Weights of a small transformer language model: untied embeddings.
MLP neurons of a small language model. Each row is named by its layer, matrix (down: output weights) and neuron, and shows model dimensions 432-559. Each number is 200 + 40 x the weight over its row's rms, rounded and kept within 0 to 999. A neuron's up and down rows have the sign that makes its largest values positive.
A block is one neuron, or neurons of one layer that tend to fire together. After each block is what it responds to, as a language model described it from the Wikipedia text at the highest values.

L3.down188,251,223,255,218,215,174,191,190,167,145,253,223,229,273,208,159,145,175,268,212,235,253,175,299,202,176,240,202,228,267,185,169,156,105,218,175,163,157,212,167,191,190,249,220,157,191,165,168,215,240,104,151,161,172,132,237,213,201,239,176,233,155,175,149,200,179,205,189,175,204,134,208,215,165,172,280,200,193,170,184,139,191,142,139,231,202,171,191,179,213,261,200,190,220,136,166,254,241,239,241,165,217,145,160,241,234,164,111,196,190,200,263,139,225,198,120,126,319,194,240,186,155,235,185,202,234,159,160
L3.down1094,210,223,187,307,185,224,197,155,223,192,202,221,209,239,281,169,174,127,284,169,206,218,181,228,98,154,184,204,204,235,161,149,211,136,126,105,265,140,235,213,169,184,207,220,172,184,247,235,240,180,154,121,224,199,147,223,194,242,165,146,238,204,200,228,193,200,228,237,152,246,143,163,224,228,203,239,186,166,189,277,151,179,203,197,209,201,190,224,173,224,240,238,166,176,225,226,208,236,256,306,126,251,161,134,248,228,153,209,228,174,245,210,152,311,158,168,165,220,176,256,279,151,214,205,215,216,219,197
Responds to: Words inside proper names. Capitalized words inside multiword proper names of venues, bands, media, companies or works, e.g. Total Access, Bob the Builder, Arc System.

L6.down334,185,236,208,151,243,253,192,210,239,169,167,193,212,172,256,209,154,257,211,244,240,231,164,186,171,222,173,211,193,172,166,187,188,195,234,203,213,149,257,225,263,151,227,168,250,187,229,192,167,214,207,116,238,221,233,241,199,181,175,110,169,198,196,246,199,142,161,192,235,181,251,210,223,282,172,248,239,189,108,253,159,210,158,282,210,269,178,222,150,170,153,255,179,159,184,214,237,188,204,268,275,257,221,223,275,163,209,210,234,221,239,176,191,193,191,203,159,108,171,173,110,223,260,200,229,236,164,204
L6.down366,170,202,164,192,170,176,139,230,58,203,173,266,182,265,175,224,183,177,255,248,229,205,181,219,242,180,240,220,219,232,229,172,209,187,161,224,158,271,210,210,184,170,180,244,143,169,227,210,156,196,146,254,190,245,164,152,229,112,182,167,193,128,231,160,182,179,228,241,207,158,242,171,240,211,281,236,159,219,188,168,115,171,225,182,182,166,232,260,259,226,272,146,191,193,202,218,225,255,274,188,171,171,216,159,173,241,237,214,196,163,137,156,172,157,282,170,154,157,245,94,225,178,236,254,182,174,192,256
L6.down802,135,222,259,274,177,198,185,194,232,227,152,243,177,222,247,212,235,217,152,177,208,232,247,218,292,257,243,262,220,200,243,258,287,169,178,207,210,242,184,187,161,262,224,245,175,183,186,157,186,137,180,138,157,190,216,183,179,206,166,186,205,234,181,294,199,229,128,154,237,182,143,173,181,135,138,203,178,224,221,120,167,192,231,216,145,213,211,177,244,273,80,239,198,209,259,178,186,254,176,175,237,189,179,228,233,263,243,218,223,249,158,251,186,187,137,133,191,254,240,176,202,168,182,229,175,248,241,195
L6.down890,230,201,181,176,249,251,284,207,265,139,184,196,159,212,255,151,224,248,207,204,197,269,204,202,187,177,187,175,259,188,182,221,174,216,194,220,148,205,144,218,202,221,200,201,149,185,135,163,130,228,220,293,242,263,205,255,283,131,245,243,280,217,194,262,250,145,206,178,234,191,212,194,155,197,256,132,301,201,217,185,226,196,160,167,124,230,137,253,228,244,226,170,249,168,182,253,188,190,227,205,173,256,143,201,240,126,209,187,215,221,122,198,238,199,270,253,176,171,275,208,203,272,173,273,181,209,213,188
L6.down1234,231,128,190,256,202,181,120,211,230,224,186,207,186,170,239,186,192,199,182,274,200,176,186,247,182,250,219,253,244,232,185,76,219,207,187,240,215,208,236,122,215,175,153,174,202,223,202,179,256,229,153,222,205,205,230,180,226,226,150,225,202,177,248,202,204,166,130,192,172,173,114,283,182,305,278,195,229,97,187,293,162,197,180,169,246,203,195,234,140,99,220,224,226,209,214,194,193,233,180,223,185,189,185,205,162,238,138,162,172,220,193,180,157,190,137,181,231,151,167,173,191,208,131,190,119,285,177,184
L6.down1710,179,251,172,198,156,196,80,216,185,201,221,180,273,216,106,175,197,227,175,156,164,145,226,199,197,190,261,225,278,261,152,260,251,209,207,256,269,237,183,135,135,158,216,167,144,190,254,156,235,195,130,245,122,308,262,174,225,186,120,255,179,183,229,261,125,263,152,150,199,236,134,184,187,223,200,230,154,206,225,172,184,222,220,144,187,144,240,230,291,231,168,181,104,255,195,180,192,172,220,213,234,182,152,160,199,212,125,186,172,165,192,181,132,169,264,171,233,119,230,204,181,213,135,156,213,137,191,177
L6.down1735,188,270,249,248,182,181,104,259,315,251,159,220,139,229,273,192,185,146,132,190,105,169,257,191,189,176,142,241,154,207,169,201,171,242,178,273,189,218,233,167,168,57,222,156,168,200,251,261,173,219,197,264,182,259,154,155,158,204,171,277,120,169,199,227,245,220,206,234,235,221,189,205,160,192,212,265,91,261,209,174,208,173,194,258,188,202,175,252,170,200,168,180,272,200,248,170,239,137,219,113,152,182,124,249,132,218,179,196,240,218,198,198,142,255,155,231,218,246,135,161,249,188,159,225,177,180,208,217
L6.down1888,166,192,177,176,151,141,188,145,251,227,257,226,109,210,227,218,178,166,190,278,164,173,180,164,184,211,214,187,188,152,158,144,211,160,242,193,283,201,257,133,212,151,247,217,268,176,234,201,236,166,244,166,169,254,162,151,191,226,230,235,201,192,236,215,182,208,224,228,238,220,211,164,265,276,238,268,199,240,289,196,192,258,206,191,200,123,195,160,179,199,160,155,206,143,139,248,188,201,178,171,225,185,229,198,228,135,211,174,180,224,236,165,214,212,176,258,227,186,246,229,212,261,185,187,178,172,188,272
Responds to: Of in institutional names. The word "of" inside fixed proper names of institutions, countries and awards, e.g. Federal Court of Australia, People's Republic of China, Medal of Honor; also other "of" phrases.

L2.down456,158,227,160,261,234,181,169,174,263,232,158,229,168,120,145,152,162,193,270,186,259,219,125,204,197,172,210,172,174,197,215,271,125,283,172,204,148,239,244,200,196,193,330,222,177,186,176,210,192,253,195,173,211,283,136,177,239,139,198,146,192,188,197,190,121,169,186,147,215,211,205,234,181,214,194,132,165,174,241,227,229,230,202,182,105,298,327,190,268,268,195,165,163,213,180,203,240,195,181,185,188,191,214,194,172,190,233,178,138,121,223,127,240,193,152,234,216,181,169,239,226,255,163,197,194,243,212,188
L2.down505,135,205,287,183,194,153,215,180,195,194,164,190,210,143,233,191,263,128,290,143,225,185,151,272,159,254,217,191,198,205,161,195,192,244,223,248,147,249,225,232,187,137,223,117,234,176,187,202,104,188,163,192,203,189,139,234,217,229,186,251,175,212,250,157,208,249,148,146,181,163,194,181,199,182,249,172,247,161,171,173,239,226,185,131,136,246,246,215,229,140,164,158,229,195,150,248,223,148,195,262,146,262,213,207,192,144,297,175,185,221,156,224,218,181,201,167,238,263,182,224,158,194,223,169,219,234,144,276
L2.down1626,247,272,219,261,217,147,191,179,213,115,159,215,174,120,200,230,194,198,273,207,300,210,185,226,256,203,155,265,174,191,223,157,186,158,162,259,248,195,219,215,240,213,227,243,179,211,171,216,134,173,188,204,154,239,106,200,151,247,180,226,190,190,138,171,155,179,196,173,242,193,164,198,196,143,281,181,157,201,180,188,168,210,145,164,158,230,210,239,226,199,107,200,201,210,194,221,248,237,122,299,147,133,232,214,127,204,183,238,273,163,307,133,109,204,151,155,261,193,175,194,222,206,216,132,264,209,218,216
L2.down1777,212,147,212,204,213,174,240,243,271,260,156,229,218,162,218,173,165,270,296,183,145,183,228,235,179,148,136,217,182,219,197,203,176,271,225,196,152,206,263,239,250,159,239,211,245,202,158,190,253,275,259,177,235,173,209,211,224,227,163,230,224,229,251,190,150,240,198,181,188,163,244,159,149,236,219,249,278,90,294,221,181,158,293,138,229,179,284,191,172,143,195,201,158,201,154,150,140,195,152,196,166,172,197,191,144,164,255,182,129,205,182,197,131,213,205,266,178,202,250,203,195,225,235,195,212,211,220,155
Responds to: Sources and publications nouns. Nouns for written sources, media and publishing, often in section headings or infobox fields, such as Sources, Press, newspapers, texts, Authority.

L3.down336,233,169,150,284,208,191,132,181,181,209,140,242,251,169,210,213,213,165,220,166,294,190,115,170,222,159,187,193,222,149,263,181,231,164,175,187,196,186,148,220,91,161,197,177,228,188,180,206,229,226,101,202,180,363,158,276,204,214,220,203,208,216,189,187,236,206,148,208,274,182,117,134,206,180,175,237,202,188,230,200,228,229,178,236,223,130,191,166,112,191,179,203,243,242,142,215,160,184,166,263,157,201,149,234,170,141,179,107,244,251,212,173,198,185,109,237,234,206,183,198,142,305,307,205,242,204,154,167
L3.down1941,177,233,173,276,241,155,215,294,204,192,178,191,152,223,280,158,239,203,254,249,274,250,132,290,203,202,222,184,182,170,173,171,222,166,166,128,247,175,232,214,205,194,236,163,190,115,216,226,212,175,201,196,239,105,183,238,207,215,198,163,143,162,286,166,227,127,173,259,290,227,181,106,229,210,96,191,178,232,119,134,191,193,221,200,229,206,182,225,149,199,167,162,202,256,156,257,218,223,163,217,134,190,117,245,128,202,198,217,230,202,179,207,225,269,149,192,240,215,240,193,236,223,183,210,185,152,153,208
Responds to: Institutional name "of". The word "of" (sometimes for/in) inside proper names of universities, institutes, schools and courts, e.g. University of Essex, Institute of Medical Education.

L2.down796,136,167,202,227,234,174,147,227,232,173,209,213,184,231,257,173,151,194,267,161,176,167,180,231,212,237,166,202,267,219,142,211,241,173,167,166,267,300,189,206,213,285,120,231,232,197,210,125,227,248,206,212,238,257,150,171,220,258,187,81,135,234,199,205,260,237,154,163,165,229,208,232,249,212,201,174,197,178,195,183,242,258,184,166,290,168,226,171,186,254,199,210,194,185,152,153,218,196,148,269,184,216,129,229,245,202,225,229,193,156,249,212,220,157,174,204,225,228,173,234,133,203,191,159,167,173,205,203
L2.down1143,153,173,218,239,220,201,194,178,259,187,163,105,147,248,215,221,213,156,184,217,181,223,201,140,188,202,204,235,247,251,183,233,162,151,193,180,172,200,60,192,196,184,213,247,180,230,241,187,172,175,167,219,177,232,214,126,175,226,223,152,119,256,247,234,271,176,320,177,110,189,185,220,228,268,180,219,217,212,191,201,192,190,144,229,183,172,150,207,262,189,220,147,233,192,189,192,210,229,213,207,161,249,154,176,201,227,243,209,254,276,241,178,241,223,201,180,215,219,150,175,246,95,150,176,178,246,165,164
L2.down1449,180,170,241,233,231,225,127,175,206,226,182,188,156,171,178,272,245,148,224,232,186,184,252,196,118,248,101,195,240,161,225,172,250,211,148,144,208,229,118,202,263,213,223,216,186,226,225,130,179,211,151,211,215,284,204,171,161,213,180,229,205,186,191,167,246,214,230,245,175,112,181,216,145,217,136,179,220,165,142,175,197,134,170,95,218,237,178,270,159,180,104,195,134,234,128,148,243,142,152,239,215,99,96,173,211,233,213,215,213,208,163,173,242,233,197,178,224,169,168,198,271,250,168,279,214,264,145,223
L2.down1762,151,130,181,216,132,200,241,192,176,198,144,203,202,176,216,222,157,224,205,259,219,202,284,203,134,248,220,201,295,196,177,292,174,196,231,147,162,156,202,225,232,238,205,210,217,171,227,206,220,219,176,175,220,157,174,200,177,211,121,146,204,219,187,191,174,245,172,206,256,165,241,241,181,127,157,171,171,126,224,224,108,159,281,238,192,205,224,156,204,190,142,223,176,254,242,183,213,248,231,239,159,184,156,230,216,199,210,243,159,183,202,165,182,230,206,156,220,187,179,182,335,106,275,189,295,190,222,175
Responds to: Connector after noun phrase. Connecting token right after a finished name or noun phrase: "of" (lead vocalist of, School of), table "|" after person or place names, line breaks ending list items, and "by/in/at/between".

L3.down1917,148,230,198,277,187,196,280,185,224,164,170,218,212,159,177,182,255,250,259,236,153,175,174,231,183,128,160,171,189,193,195,226,222,126,202,224,170,202,221,140,228,215,193,213,194,221,157,241,281,263,218,232,194,199,208,213,123,169,250,176,155,214,210,187,208,207,218,232,181,155,246,209,209,177,265,231,211,139,201,224,139,151,197,176,123,220,192,290,189,175,227,177,247,207,275,205,258,202,234,287,191,130,177,215,163,205,219,171,196,207,160,173,114,165,234,209,262,116,154,225,248,146,244,168,164,145,232,140
L3.down2299,255,230,264,253,214,158,225,211,221,214,161,232,186,185,189,239,226,255,251,298,204,213,173,195,212,181,168,141,223,185,189,253,212,148,177,198,186,187,228,156,291,216,312,234,187,186,154,251,211,206,198,230,238,151,194,235,207,251,243,115,146,225,224,202,236,216,215,185,201,199,234,227,196,154,257,216,221,198,170,229,188,156,186,193,129,174,220,303,221,183,158,168,231,162,197,138,226,180,237,218,237,201,200,174,186,198,202,195,176,199,104,167,219,153,171,163,256,167,175,228,197,166,221,183,118,117,262,198
Responds to: Personal name tokens. First-name (and some surname) pieces of people's names in tables, rosters and lists, often after a pipe, dash or country code, e.g. Philippe, Diego, Michael.

L2.down486,148,263,198,163,195,168,198,129,233,209,208,191,216,221,248,206,187,225,202,188,187,140,190,142,164,172,145,224,195,224,165,223,261,209,130,198,228,215,251,192,196,198,166,167,157,180,175,169,224,187,228,186,131,231,181,154,204,252,211,175,191,203,278,192,261,235,156,226,273,181,231,218,156,206,268,176,230,274,148,140,190,236,146,163,166,242,195,190,192,165,136,183,149,211,194,308,208,211,190,253,166,199,273,212,186,181,234,125,220,172,206,249,143,193,166,133,221,202,158,230,196,215,238,206,271,244,161,202
L2.down590,253,163,190,198,209,241,207,209,184,291,289,154,210,185,180,220,176,235,246,231,222,194,250,158,211,182,164,267,184,181,171,193,267,195,142,191,204,155,177,129,201,208,204,204,222,188,213,176,175,202,205,185,180,200,184,184,224,161,220,162,171,177,217,197,222,171,248,248,239,136,193,229,157,151,205,208,209,198,191,187,285,195,257,151,299,127,237,208,239,227,192,182,276,205,191,340,111,217,206,134,252,185,230,200,206,165,175,200,230,211,116,235,203,144,222,187,275,186,186,159,188,192,194,136,171,160,142,158
L2.down1913,227,112,248,156,176,202,258,200,214,177,176,254,157,156,226,152,179,198,226,178,148,203,200,218,188,172,229,212,240,257,161,199,231,242,102,199,224,248,255,206,218,197,126,216,211,237,155,242,245,199,196,178,179,196,137,220,222,187,182,121,210,209,235,235,169,214,201,297,280,178,211,223,158,265,243,298,245,177,199,283,177,240,216,188,250,197,168,219,191,121,155,195,216,177,169,165,230,259,180,253,159,213,225,170,244,127,199,164,204,175,227,143,282,245,159,220,156,166,180,241,177,228,178,247,179,192,191,160
L2.down2230,153,222,223,139,173,215,209,227,173,236,248,238,199,191,152,101,239,245,206,217,208,158,230,217,153,221,216,199,212,208,191,198,185,215,105,192,233,168,207,210,190,172,183,104,175,169,149,244,192,178,177,234,149,204,175,187,203,219,209,172,229,255,264,188,204,196,203,226,283,167,216,227,88,201,245,181,144,222,152,107,182,284,215,177,244,217,205,210,179,192,237,133,210,183,236,297,213,254,195,139,216,163,287,184,259,220,164,145,210,189,210,229,188,146,209,204,206,206,207,113,147,166,230,182,197,123,148,199
Responds to: Syllables ending in -i. Word-piece syllables ending in "i" (di, ti, li, chi, ati) inside foreign names and words, such as Bedi, Suribachi, Emirati, Li.

L6.down52,214,228,141,272,234,115,206,180,231,222,172,244,177,230,243,200,183,166,212,192,159,136,185,170,261,185,175,99,168,131,186,211,181,178,206,142,153,188,150,148,211,203,195,203,262,185,187,211,184,262,192,144,209,218,299,135,119,240,181,145,193,203,223,165,165,228,236,254,248,213,210,220,180,259,246,196,261,227,229,239,184,197,172,137,262,234,198,104,209,204,229,117,191,243,200,191,190,228,189,204,249,209,245,206,254,207,346,143,269,217,164,224,160,247,165,201,183,218,229,140,198,198,164,280,204,200,255,145
L6.down104,207,155,182,186,210,208,141,198,182,178,196,170,197,195,184,242,195,219,175,190,172,283,199,171,233,205,249,189,155,187,162,255,168,171,160,234,251,198,193,226,230,233,170,157,158,210,222,150,184,202,171,180,233,187,207,110,224,220,262,136,229,194,178,200,163,167,141,173,154,198,210,203,196,221,209,173,216,227,161,174,186,228,164,209,146,281,148,209,174,218,164,177,141,203,146,197,326,186,203,209,209,164,211,217,182,144,217,133,263,190,206,176,193,128,164,117,186,174,153,208,237,135,180,223,184,157,207,192
L6.down259,188,212,269,145,160,214,253,272,212,157,270,211,280,117,225,173,243,133,259,193,163,139,179,143,219,193,144,137,230,110,240,241,183,230,242,253,210,138,198,261,209,219,251,225,213,194,208,210,188,228,229,327,198,190,252,103,253,181,248,218,206,272,209,189,188,194,231,237,173,166,213,204,233,151,193,202,199,164,205,212,287,229,161,232,244,292,222,220,264,207,208,145,195,226,204,204,244,182,217,185,179,171,186,89,248,176,293,206,204,172,197,219,181,249,255,148,150,157,162,276,212,118,208,175,243,190,220,189
L6.down498,208,213,211,224,123,239,243,218,243,130,167,162,191,194,140,134,129,255,189,158,167,223,200,185,225,145,148,149,123,166,183,193,237,185,121,220,199,205,177,258,222,193,191,222,223,221,288,234,261,165,167,210,176,160,168,158,235,220,242,160,177,221,232,171,221,253,177,255,273,208,203,252,188,114,255,251,138,125,152,241,282,148,170,177,226,221,133,248,263,187,162,164,180,207,238,178,206,233,209,166,227,210,234,191,201,175,184,166,228,189,226,203,270,157,205,183,256,174,212,134,202,211,199,137,189,192,163,161
L6.down757,180,184,175,215,185,186,209,220,138,183,299,197,167,220,156,237,254,220,217,224,220,170,158,192,181,196,196,185,203,172,188,233,170,190,157,198,227,253,225,231,161,229,239,155,203,253,212,242,277,273,155,227,141,194,270,246,166,235,189,178,177,130,213,173,193,169,181,204,244,229,234,221,209,92,192,168,237,196,222,197,193,172,163,230,246,159,178,232,169,169,237,155,258,236,140,178,208,269,220,272,215,251,203,141,154,245,152,136,196,166,185,268,200,275,244,166,210,209,259,238,237,164,229,169,161,180,165,201
L6.down1240,228,224,265,236,154,181,215,274,273,189,239,175,224,179,214,182,183,210,279,207,189,231,209,181,180,175,253,206,189,265,225,197,193,170,198,192,151,208,190,252,161,181,223,175,222,183,204,167,205,226,260,202,161,143,133,239,247,262,238,230,260,202,233,243,216,213,243,127,247,223,253,182,173,214,194,141,220,144,120,194,224,233,221,227,303,230,149,148,233,174,213,156,225,205,211,192,209,246,166,213,196,152,208,171,175,168,199,216,245,171,230,276,217,255,271,201,214,174,267,216,215,196,201,210,191,252,258,187
L6.down1541,249,207,240,203,141,148,257,211,203,79,256,162,255,173,214,129,212,219,224,226,184,149,218,217,204,207,148,247,166,252,189,202,194,157,241,226,193,185,210,262,197,227,185,155,148,138,269,170,232,239,180,232,187,208,212,237,190,261,189,213,216,170,268,251,283,114,224,226,175,186,200,183,236,203,170,230,168,174,161,167,249,122,197,285,191,243,259,137,212,272,207,259,158,243,118,214,273,195,280,202,189,220,175,236,139,224,129,250,240,196,285,241,205,221,220,272,180,250,175,249,143,189,217,187,145,180,255,159
L6.down1986,196,198,245,174,248,95,177,122,185,184,235,169,178,240,201,246,174,212,252,174,231,195,218,204,259,245,84,200,165,201,257,224,244,205,269,213,204,197,132,160,205,230,145,162,163,209,137,177,206,286,214,250,258,203,230,186,137,169,161,170,148,151,185,156,192,160,233,198,177,239,289,236,203,230,185,215,253,195,249,224,231,199,199,209,210,252,229,234,202,226,264,224,166,193,178,264,220,190,204,234,175,208,245,223,210,246,201,189,194,272,258,249,170,214,256,193,145,227,211,217,192,188,173,144,118,204,144,196
Responds to: Multi-word name endings. Final word piece that closes a multi-word proper name, mostly magazines, organizations and TV shows: Time Magazine, Entertainment Weekly, Law & Order.